MLP neurons of a small language model. Each row is named by its layer, matrix (gate and up: input weights; down: output weights) and neuron, and shows model dimensions 80-143. Each number is 200 + 40 x the weight over its row's rms, rounded and kept within 0 to 999. A neuron's up and down rows have the sign that makes its largest values positive.
A block is one neuron, or neurons of one layer that tend to fire together. After each block is what it responds to, as a language model described it from the Wikipedia text at the highest values.

L4.gate193,249,159,204,210,201,236,220,160,272,164,186,189,153,233,197,265,180,232,226,157,214,188,155,190,195,210,201,152,195,237,197,176,200,182,168,172,169,115,226,276,215,136,198,231,303,207,281,181,181,236,198,208,156,173,116,186,208,167,248,212,236,238,225,211
L4.up193,281,130,207,233,232,205,245,193,260,227,113,209,186,191,215,244,226,163,231,230,209,248,179,165,208,137,189,235,118,253,219,107,278,259,185,215,164,162,228,204,247,190,158,164,130,141,174,254,195,189,272,214,221,202,267,199,181,183,265,155,203,211,227,187
L4.down193,142,153,233,186,203,196,219,271,223,195,227,195,201,174,195,101,189,156,164,199,239,278,255,144,298,152,234,210,205,215,238,285,247,166,221,184,224,217,195,206,186,225,256,182,171,206,254,198,210,239,204,184,199,230,172,188,227,228,224,190,192,166,217,263
L4.gate270,230,222,155,206,206,187,208,255,190,231,189,231,167,191,170,220,242,162,141,192,142,183,260,116,252,149,265,159,146,241,175,200,220,136,241,151,193,178,191,201,226,127,238,107,241,211,137,236,196,246,231,199,188,239,298,188,176,133,206,189,205,170,211,273
L4.up270,229,214,228,175,184,114,160,160,207,204,170,186,255,206,251,145,190,185,252,206,147,187,308,155,271,261,336,222,154,248,156,163,158,238,131,213,155,185,204,160,213,273,250,239,203,228,174,235,187,252,240,157,184,207,262,238,203,222,181,178,194,264,113,239
L4.down270,282,114,304,212,196,233,151,198,145,248,259,217,180,237,162,160,255,238,196,228,230,171,191,237,121,156,140,230,172,186,216,205,240,171,154,196,217,132,174,193,175,167,122,168,212,206,182,248,200,131,178,250,259,213,168,241,124,278,209,146,219,165,223,189
L4.gate481,214,163,236,163,177,198,182,207,168,253,202,200,251,208,190,208,146,227,200,162,162,221,228,167,181,176,216,144,200,249,239,164,239,168,209,209,203,158,157,198,218,212,188,188,206,165,133,202,172,286,188,175,210,130,245,201,217,134,175,158,263,278,203,224
L4.up481,152,138,298,215,122,239,224,181,241,221,188,191,175,151,133,202,233,300,180,181,255,191,153,227,220,154,190,212,214,216,243,241,244,206,158,209,234,249,220,207,187,202,200,242,189,233,300,190,163,209,265,186,273,218,198,239,211,199,184,177,168,133,233,168
L4.down481,179,112,229,268,201,169,194,218,221,142,260,208,176,244,140,192,225,188,189,186,183,240,133,209,174,280,203,188,189,173,283,150,179,194,206,172,140,218,121,284,272,240,128,178,290,190,97,195,193,264,229,174,215,227,252,216,183,161,213,252,213,182,169,213
L4.gate999,183,159,288,207,136,206,202,205,227,200,264,204,228,184,173,166,90,185,210,166,143,168,247,102,178,145,260,203,206,243,201,107,218,211,198,131,236,143,148,206,186,229,180,213,226,265,219,178,195,252,232,214,211,178,201,137,191,211,175,183,178,160,157,291
L4.up999,142,211,285,162,226,157,196,243,200,220,233,165,244,151,170,126,285,216,177,282,257,183,161,173,161,261,213,207,148,208,222,173,244,163,220,178,182,188,184,262,197,183,211,187,216,235,238,228,227,256,182,200,231,208,181,219,169,200,216,142,263,199,140,170
L4.down999,144,238,250,225,222,256,154,140,227,218,206,173,160,124,150,169,193,161,212,106,218,159,183,172,170,230,228,207,284,156,153,197,231,168,212,185,204,202,188,194,131,233,263,123,243,223,306,127,265,276,229,150,170,185,208,233,149,190,210,201,247,279,177,183
Attribution prepositions. Prepositions (for, of, with, by) linking a person or work to an outlet, patron or collaborator, as in Tim Sendra of AllMusic, an opera for, work with.

L6.gate9,235,202,199,162,127,114,159,223,232,259,186,145,122,147,237,207,150,185,239,147,208,229,207,222,316,197,146,231,153,243,173,197,240,159,199,213,177,220,199,180,238,195,212,228,124,189,175,192,179,214,197,217,178,193,232,119,173,133,208,191,267,210,153,251
L6.up9,202,235,198,227,150,188,192,187,200,283,202,225,219,209,184,232,151,199,293,179,234,137,228,202,159,173,144,169,165,185,162,226,219,255,88,238,198,259,186,167,199,178,251,257,203,262,257,150,248,229,169,227,173,198,173,207,272,210,165,125,268,230,194,272
L6.down9,199,236,155,199,218,233,153,139,148,260,203,109,251,208,217,222,215,121,223,241,148,140,133,218,209,153,163,187,179,224,146,143,216,237,173,195,229,177,288,148,196,193,244,224,174,249,277,239,247,209,214,215,197,185,171,207,141,269,159,149,207,280,220,213
L6.gate89,225,198,273,223,173,70,234,299,209,119,176,213,215,184,243,198,238,215,173,199,150,136,191,230,192,183,260,123,166,243,169,164,188,195,237,227,272,145,232,187,184,172,190,175,232,141,158,182,174,268,164,255,255,168,248,121,195,141,204,171,197,205,210,239
L6.up89,238,114,233,257,196,172,236,237,200,201,219,188,244,267,226,182,240,156,226,183,249,177,193,252,206,231,243,205,236,184,220,232,271,217,212,189,218,193,169,199,174,265,196,277,197,230,185,195,149,174,217,282,169,255,235,228,190,171,154,140,204,173,221,200
L6.down89,237,223,214,129,199,231,221,160,185,159,174,206,230,187,228,236,177,163,223,175,230,187,225,183,162,175,222,186,212,195,219,135,220,207,155,180,196,214,289,217,200,209,232,206,265,284,161,195,221,105,222,158,281,187,165,215,245,185,149,243,253,193,218,264
L6.gate349,161,125,220,200,188,202,247,212,169,171,232,165,146,142,201,263,224,137,193,180,118,91,232,223,196,196,146,148,184,150,282,180,160,194,206,218,193,182,162,230,241,215,236,244,120,188,192,226,171,211,196,226,231,189,211,158,121,223,154,194,136,138,180,253
L6.up349,188,220,226,185,203,175,226,267,229,209,153,149,154,206,263,206,309,221,162,145,196,165,215,233,277,132,219,225,208,120,138,125,225,237,191,210,232,158,214,201,243,223,236,247,246,209,196,229,193,243,262,234,183,130,220,171,262,185,167,276,158,237,203,174
L6.down349,222,286,292,170,265,142,207,200,234,160,228,216,212,288,167,151,169,282,228,194,216,238,207,174,154,211,170,194,250,277,177,261,223,214,194,177,160,281,286,135,142,153,156,182,195,170,211,112,240,224,203,187,247,150,180,192,196,183,198,236,160,266,203,161
L6.gate703,138,107,236,136,174,203,189,240,147,259,175,178,206,177,201,219,194,103,186,143,140,119,224,136,209,205,180,231,196,109,179,179,104,203,167,292,250,168,67,213,209,220,195,232,211,249,204,143,180,230,221,201,207,189,246,159,180,184,217,168,225,136,165,254
L6.up703,240,146,238,178,162,201,188,205,109,231,232,203,220,172,239,212,204,192,202,182,255,151,218,240,247,140,164,182,215,201,237,209,169,187,201,195,257,190,235,234,192,229,241,198,199,243,228,148,132,248,240,273,196,207,233,253,271,214,179,196,200,216,177,161
L6.down703,235,301,159,215,227,204,237,165,272,170,208,204,164,246,183,228,242,225,240,232,235,241,186,200,192,231,202,175,201,219,196,214,205,185,190,130,208,218,318,170,247,179,247,180,207,204,193,267,240,194,215,225,187,188,215,174,173,204,192,196,239,286,251,167
Inside personal names. Tokens at the start or middle of person names, such as first names or name fragments, in lists, credits, and prose (Dwayne, Johnny, Vladislav).

L6.gate214,157,192,227,172,205,238,180,218,155,254,199,236,202,237,166,198,152,159,212,141,194,234,230,231,255,245,193,176,182,273,176,158,117,196,188,211,192,164,247,213,162,215,199,241,219,199,147,198,151,264,195,229,141,141,226,229,165,107,235,162,258,257,130,233
L6.up214,196,220,204,178,210,250,211,185,154,242,239,128,210,247,193,137,185,230,285,181,166,213,282,183,187,256,164,119,213,208,162,227,200,173,152,122,161,255,139,171,239,168,147,167,192,152,202,173,198,214,149,163,169,160,299,199,182,187,236,186,196,158,232,196
L6.down214,136,179,270,245,189,157,262,273,297,200,185,152,259,191,214,217,237,222,175,190,216,204,143,162,200,166,184,195,216,224,172,202,203,203,218,197,211,180,187,191,254,234,224,243,220,212,192,200,149,198,217,221,253,200,206,188,170,190,204,175,192,162,215,201
L6.gate519,198,196,166,190,169,166,141,174,204,198,135,205,202,291,248,155,183,241,198,265,141,228,213,191,152,211,249,172,170,213,210,209,234,255,282,182,165,172,220,166,250,193,184,217,193,207,256,202,220,184,212,182,250,176,189,113,263,208,199,181,137,231,271,230
L6.up519,275,198,163,228,178,179,267,239,116,207,159,194,254,269,137,163,166,130,221,155,252,166,225,206,246,207,144,174,177,207,208,170,248,153,180,193,293,138,238,215,213,135,186,229,182,252,193,264,198,147,199,208,279,188,243,269,173,205,236,153,231,162,171,211
L6.down519,265,217,177,194,154,167,212,207,180,214,237,219,135,229,199,246,210,234,206,212,194,201,231,191,192,165,210,182,216,204,259,193,183,162,219,139,240,193,273,161,217,302,212,215,192,259,246,226,208,217,155,182,238,150,253,174,133,173,198,191,165,225,203,185
L6.gate603,205,235,256,236,206,196,226,237,221,199,178,167,253,181,156,205,196,219,186,194,194,216,224,216,162,186,184,210,184,235,172,210,199,218,146,166,190,227,182,231,180,186,241,202,237,256,208,193,126,113,161,201,170,187,230,234,192,179,166,205,232,271,164,281
L6.up603,179,165,266,167,164,186,245,270,192,250,133,206,224,171,175,196,134,269,178,146,240,190,280,175,237,206,150,142,281,212,254,138,193,221,164,224,217,184,65,223,198,268,143,151,187,222,201,177,176,272,157,244,228,177,214,208,198,144,157,185,212,121,180,210
L6.down603,178,177,308,153,221,182,156,239,250,193,121,163,211,192,239,151,179,275,257,205,226,228,170,228,216,247,126,228,278,163,211,268,178,208,269,170,170,190,197,225,269,204,185,172,189,167,195,183,152,205,147,214,183,205,194,249,136,153,244,176,189,184,153,146
L6.gate1246,192,219,198,211,204,208,204,274,222,255,190,178,189,246,242,204,263,225,182,157,215,261,199,225,169,185,197,187,207,249,229,208,109,147,211,188,192,172,165,179,261,187,186,144,235,130,206,223,108,211,158,256,206,154,218,195,201,147,206,188,211,174,169,178
L6.up1246,199,205,220,235,182,258,190,210,180,192,226,196,235,236,217,228,189,229,244,224,189,221,154,268,204,182,172,236,199,194,201,212,184,223,161,232,188,101,243,94,177,243,294,182,137,268,94,260,206,265,221,167,253,150,253,176,151,176,174,91,165,178,195,136
L6.down1246,180,223,190,222,199,149,204,245,267,184,207,155,128,222,112,174,193,268,154,122,271,223,167,255,160,164,210,214,231,157,229,125,175,194,213,202,206,235,174,259,224,187,253,118,128,214,189,147,185,224,247,158,134,166,287,192,161,180,219,224,176,184,259,193
Preposition introducing affected party. Prepositions after a verb, adjective or noun that introduce who receives, judges or performs the action, e.g. respected by, criticism from, returned to.

L4.gate292,178,196,283,168,187,232,258,267,152,249,206,226,184,211,239,175,152,157,218,204,140,273,276,154,213,223,197,146,243,215,157,214,258,250,200,210,178,210,212,210,217,218,248,218,289,141,227,181,169,270,176,251,232,185,236,186,182,200,224,195,145,223,181,273
L4.up292,209,183,168,165,189,233,229,271,188,254,136,211,106,223,179,216,190,293,238,188,183,208,211,212,224,193,174,208,183,188,213,189,211,183,196,188,123,218,229,143,204,148,248,210,197,213,208,270,207,163,177,193,193,119,253,190,127,230,169,181,234,188,195,202
L4.down292,273,195,136,165,126,191,196,252,179,192,212,251,219,223,138,191,248,212,136,243,144,216,227,241,169,222,226,200,248,242,216,255,217,186,200,270,144,221,171,156,176,213,200,159,141,198,203,118,255,187,147,200,210,198,251,158,138,143,188,254,109,247,175,240
L4.gate500,155,321,218,205,257,150,268,168,162,161,150,232,161,203,190,198,226,187,116,222,191,168,233,203,224,180,174,181,183,237,290,246,152,175,267,86,234,224,149,224,226,187,205,217,183,227,201,250,166,183,217,160,203,177,187,181,242,218,256,215,188,194,204,229
L4.up500,165,186,205,160,225,216,222,181,218,205,172,326,187,213,281,142,203,160,115,195,192,203,233,269,240,119,219,171,159,175,195,215,251,165,232,214,189,250,151,189,260,207,227,189,175,157,163,247,184,340,179,204,166,178,179,191,213,157,255,181,140,173,160,214
L4.down500,180,288,142,149,156,249,213,196,218,240,200,204,238,232,226,226,162,196,148,174,207,165,173,199,213,177,264,178,228,176,219,221,259,189,220,214,137,188,188,201,245,202,199,247,229,207,182,227,165,216,173,225,247,196,285,152,198,248,131,214,149,210,110,175
L4.gate941,173,252,260,187,135,130,189,196,140,159,149,179,183,257,204,166,243,223,203,234,198,99,182,214,132,253,165,196,228,218,162,233,170,219,312,156,206,188,250,167,179,204,171,157,261,190,222,221,227,224,166,271,209,226,297,153,259,176,191,243,183,195,175,157
L4.up941,178,187,147,255,264,230,181,279,198,280,260,217,271,166,204,211,171,187,189,157,199,251,186,214,159,126,160,146,190,227,255,260,229,194,152,251,183,216,218,179,214,154,214,171,211,181,175,276,149,250,197,201,153,157,267,228,271,132,262,168,224,149,189,173
L4.down941,186,235,174,204,174,228,243,229,187,198,152,189,207,173,112,214,186,170,189,71,168,174,147,240,103,187,236,164,253,271,263,236,210,221,171,197,204,196,207,152,189,95,149,183,224,158,119,113,166,151,191,192,196,108,224,206,259,263,226,181,173,174,263,209
L4.gate1027,189,261,184,261,175,165,200,134,180,197,186,220,182,157,173,198,162,160,141,224,163,193,115,226,231,178,147,164,157,184,230,188,277,228,153,186,165,144,239,183,124,171,241,134,103,275,139,231,156,301,240,212,282,274,204,152,228,179,150,197,132,201,193,216
L4.up1027,257,222,151,240,225,195,213,193,163,202,154,222,181,194,142,191,156,172,171,171,279,132,178,202,191,208,191,137,228,249,117,211,216,152,222,193,158,192,228,235,107,172,185,113,142,165,205,215,198,211,183,193,201,187,199,156,171,210,167,195,141,157,207,170
L4.down1027,133,164,255,168,238,174,160,168,194,196,183,286,156,176,192,210,200,231,198,176,233,244,170,202,201,214,209,216,203,240,219,192,225,240,175,255,187,207,222,146,187,196,186,189,165,136,197,144,194,224,153,140,229,159,237,216,204,211,235,191,180,222,267,258
Verb after "it". The verb right after the pronoun it, mostly was or is, as in "It was renamed", "it was not long", "it wasn't until", plus scattered word-piece noise.

L2.gate399,161,270,243,135,143,229,196,216,161,206,185,188,168,212,210,173,251,138,148,141,200,122,100,242,128,212,218,173,150,223,150,178,206,141,204,208,224,183,149,190,205,208,206,196,212,271,201,272,241,270,175,181,261,183,191,247,233,200,232,211,216,206,217,173
L2.up399,244,125,170,210,124,197,150,173,261,144,215,138,203,245,188,172,191,160,226,171,177,168,147,254,252,146,216,219,198,216,204,184,181,153,191,243,179,170,199,179,235,253,206,160,242,192,241,130,221,220,224,183,232,222,232,178,138,151,256,181,249,191,232,299
L2.down399,224,222,278,146,187,186,211,154,219,217,225,234,313,240,213,209,232,168,255,197,238,182,213,197,217,171,132,233,190,210,214,212,198,275,234,162,194,223,217,144,133,226,301,219,247,207,236,187,172,168,236,256,257,243,180,233,224,162,189,229,175,138,142,197
Mid-name tokens after first name. Second pieces of multi-part proper names, mostly middle initials after a first name (John B., Robert D.), also hyphenated or compound parts (Jean-Claude, Santa Cruz).

L6.gate416,138,186,200,130,177,235,233,243,164,187,174,154,170,199,270,161,247,257,176,164,199,174,112,214,218,185,199,204,180,194,198,225,202,197,176,224,244,206,189,212,165,178,200,235,111,215,142,187,217,210,211,110,214,215,228,182,248,197,259,242,202,238,183,199
L6.up416,169,213,243,187,147,184,300,276,185,171,113,185,124,291,215,192,149,271,185,203,286,172,243,224,299,219,178,220,296,268,98,216,195,211,218,200,174,172,176,223,177,202,169,199,196,143,298,170,239,214,163,173,204,210,187,159,143,204,229,159,155,200,165,185
L6.down416,185,217,203,206,219,157,177,171,217,222,200,172,208,251,286,189,268,165,264,170,193,107,239,168,235,241,215,209,248,175,163,107,156,242,234,232,207,277,230,189,163,243,269,173,264,223,205,184,168,217,196,264,193,270,202,132,201,267,183,280,181,239,173,208
L6.gate535,248,226,206,204,135,184,230,221,192,194,189,219,209,147,217,182,210,151,274,224,149,133,128,228,186,114,159,188,173,248,153,193,247,184,216,164,150,220,202,208,136,210,237,181,192,194,232,240,148,216,135,239,201,237,132,318,154,215,264,236,225,209,215,283
L6.up535,159,220,188,210,96,233,173,206,212,257,230,159,228,171,199,206,148,123,192,155,161,152,157,185,133,231,286,199,207,235,180,252,201,186,167,183,182,189,182,129,253,186,146,171,205,233,211,183,197,291,236,191,270,160,224,215,176,223,219,247,145,183,193,191
L6.down535,194,224,279,236,139,178,188,153,163,247,202,139,241,162,259,206,252,148,229,217,194,147,167,196,124,199,220,185,215,157,169,158,236,215,195,140,203,131,218,188,129,214,224,172,153,147,213,163,250,199,242,171,166,176,110,140,190,204,195,160,164,168,189,238
L6.gate696,142,196,165,216,179,199,268,158,211,245,232,126,128,199,182,159,104,261,196,203,137,198,265,180,247,191,157,169,193,247,245,213,184,161,173,221,156,145,175,220,257,188,134,216,198,161,186,255,135,238,231,137,201,248,268,149,257,172,233,204,310,192,204,217
L6.up696,231,201,190,158,203,195,195,198,195,257,287,238,189,241,147,253,184,200,175,196,181,140,184,178,231,188,164,192,238,230,263,241,230,228,173,188,165,179,163,189,172,139,146,241,248,154,158,283,165,225,123,192,175,188,249,166,175,221,320,226,157,230,154,185
L6.down696,228,277,153,144,175,182,205,109,130,204,208,255,166,195,200,233,175,137,184,228,150,233,161,181,200,269,224,166,228,227,192,174,236,281,195,194,136,264,224,211,244,189,218,181,204,175,215,208,167,237,246,217,163,194,223,192,234,205,130,225,198,207,239,251
L6.gate1013,124,269,179,186,181,174,187,257,197,193,186,162,221,195,297,205,210,141,244,209,197,159,174,208,160,214,223,224,247,248,206,237,228,184,167,277,145,206,184,206,241,251,222,188,201,132,224,171,224,198,179,218,222,193,235,215,197,154,190,258,238,257,246,262
L6.up1013,161,204,168,246,204,174,185,214,184,169,103,186,210,132,230,233,220,185,194,146,195,184,213,198,213,237,166,289,245,249,168,209,143,170,209,234,130,195,155,258,158,214,206,130,143,183,228,203,166,242,192,165,248,225,227,144,215,214,271,330,201,184,234,234
L6.down1013,135,214,239,237,218,149,159,198,180,210,209,186,213,203,226,263,171,198,128,148,219,158,117,237,285,120,238,162,163,217,207,139,230,236,202,181,198,165,289,238,183,182,185,110,152,194,188,157,256,227,205,168,216,210,201,120,220,227,157,188,170,157,187,170
Copula after a subject. Main verbs and auxiliaries such as is, was, has been, became right after a sentence subject, especially "It is", "it was", "it has been".

L2.gate773,258,140,146,135,169,155,194,229,285,191,134,245,191,243,205,189,190,227,179,173,203,244,303,166,152,172,225,320,141,196,135,128,138,260,240,236,213,215,152,220,235,197,156,132,217,122,232,259,182,186,222,200,237,146,295,293,181,131,200,221,196,186,180,248
L2.up773,238,202,169,251,226,193,270,197,140,213,73,229,203,218,241,162,314,252,222,163,215,202,192,118,174,205,219,230,173,197,199,224,171,288,160,167,205,218,245,177,199,242,158,254,210,163,217,164,200,230,232,194,178,230,212,168,163,216,232,214,206,174,166,168
L2.down773,202,203,237,154,169,217,192,209,250,199,246,181,178,163,255,229,182,243,217,196,253,165,172,220,259,125,186,257,230,196,226,195,226,216,213,236,171,226,142,111,230,188,153,175,209,163,199,250,200,238,297,224,127,194,229,132,157,266,177,133,164,238,152,231
Complement prepositions and word continuations. Prepositions or infinitive to completing a verb or adjective (hard to, composed by, compliant with), plus mid-word pieces (ad-ore, opt-im-ized).

L4.gate94,177,91,271,175,185,126,238,217,156,143,159,214,178,244,214,171,185,258,170,214,181,219,265,156,197,265,198,193,233,178,184,242,232,168,204,199,184,202,150,241,287,173,155,218,114,66,221,177,121,237,220,184,238,191,176,227,209,148,238,218,138,241,223,243
L4.up94,162,155,223,229,124,136,219,198,143,225,195,297,182,209,193,218,158,210,205,214,195,221,238,288,217,236,207,228,232,210,253,156,257,218,207,253,138,230,125,189,210,250,171,184,149,145,224,272,73,177,209,235,215,254,152,253,206,126,245,203,181,147,200,236
L4.down94,170,174,267,218,167,206,257,274,170,225,210,276,187,161,244,250,225,161,186,151,238,178,207,208,191,207,195,248,147,209,230,168,199,204,228,160,185,212,205,242,183,267,130,201,164,173,290,270,148,233,244,275,230,228,116,265,191,227,182,216,166,137,160,217
L4.gate541,188,173,212,186,189,180,248,172,175,174,224,273,182,162,212,242,203,249,243,195,227,133,279,210,168,176,257,182,181,186,262,206,177,201,237,255,233,202,256,241,212,199,172,224,186,192,178,146,171,153,143,166,211,228,218,235,250,220,198,197,130,240,249,217
L4.up541,225,167,160,179,112,233,205,185,258,188,183,225,150,281,210,164,169,224,148,197,162,247,289,222,136,256,205,197,216,265,177,203,160,256,253,181,222,204,209,178,219,151,226,167,112,98,102,237,273,179,225,180,175,179,202,151,176,199,132,171,207,272,246,201
L4.down541,183,185,233,207,184,189,164,146,171,191,216,221,169,231,150,212,224,207,160,153,185,176,201,223,252,172,251,141,206,179,181,211,143,124,217,213,102,220,221,195,197,232,253,206,204,212,234,214,148,258,210,179,201,272,159,124,171,212,197,130,185,245,245,163
L4.gate845,168,145,226,117,161,194,275,162,118,166,183,236,216,281,213,212,156,181,161,218,203,222,201,195,205,151,250,135,152,226,246,227,97,243,146,276,238,208,231,128,131,212,179,166,186,193,208,296,168,151,185,311,181,195,180,215,240,215,234,174,166,149,242,226
L4.up845,229,156,261,208,273,227,166,300,157,171,131,240,207,255,174,180,193,232,244,161,228,240,202,261,208,208,214,179,232,213,208,212,248,190,249,200,212,204,221,174,145,179,109,163,122,187,168,165,256,263,141,126,223,182,193,273,257,208,195,206,155,154,182,216
L4.down845,210,189,216,246,232,224,190,252,231,167,189,209,150,265,191,196,201,172,199,229,220,214,229,155,265,189,224,208,141,234,191,272,133,210,163,208,233,206,205,215,204,246,162,229,234,210,171,245,160,199,172,141,263,174,132,259,128,194,182,109,238,134,237,221
L4.gate1216,198,219,155,166,164,263,251,217,169,148,168,194,152,224,221,221,194,181,243,225,214,211,214,159,148,244,174,187,188,172,244,204,193,132,133,247,237,203,202,205,264,214,298,231,179,166,249,228,213,171,139,207,260,235,243,201,219,190,228,169,263,162,296,214
L4.up1216,263,128,194,163,181,166,180,179,275,208,254,271,168,189,207,210,154,178,234,111,156,225,160,213,184,216,191,187,210,167,172,140,203,243,246,205,207,201,177,110,167,165,201,277,135,282,213,229,179,236,158,186,208,205,146,166,173,189,198,168,248,242,214,234
L4.down1216,222,226,220,139,158,134,254,238,196,220,237,181,222,192,172,140,282,229,216,145,271,168,235,188,194,148,131,215,223,236,192,193,194,190,195,211,205,248,171,200,230,150,183,174,173,257,158,139,180,164,182,245,225,223,216,136,231,123,157,197,171,80,256,191
Given-name word pieces. Middle or final subword pieces completing a foreign first name before a surname, e.g. Dimitri-os, Kath-rin, Max-ime; also "to" after "According".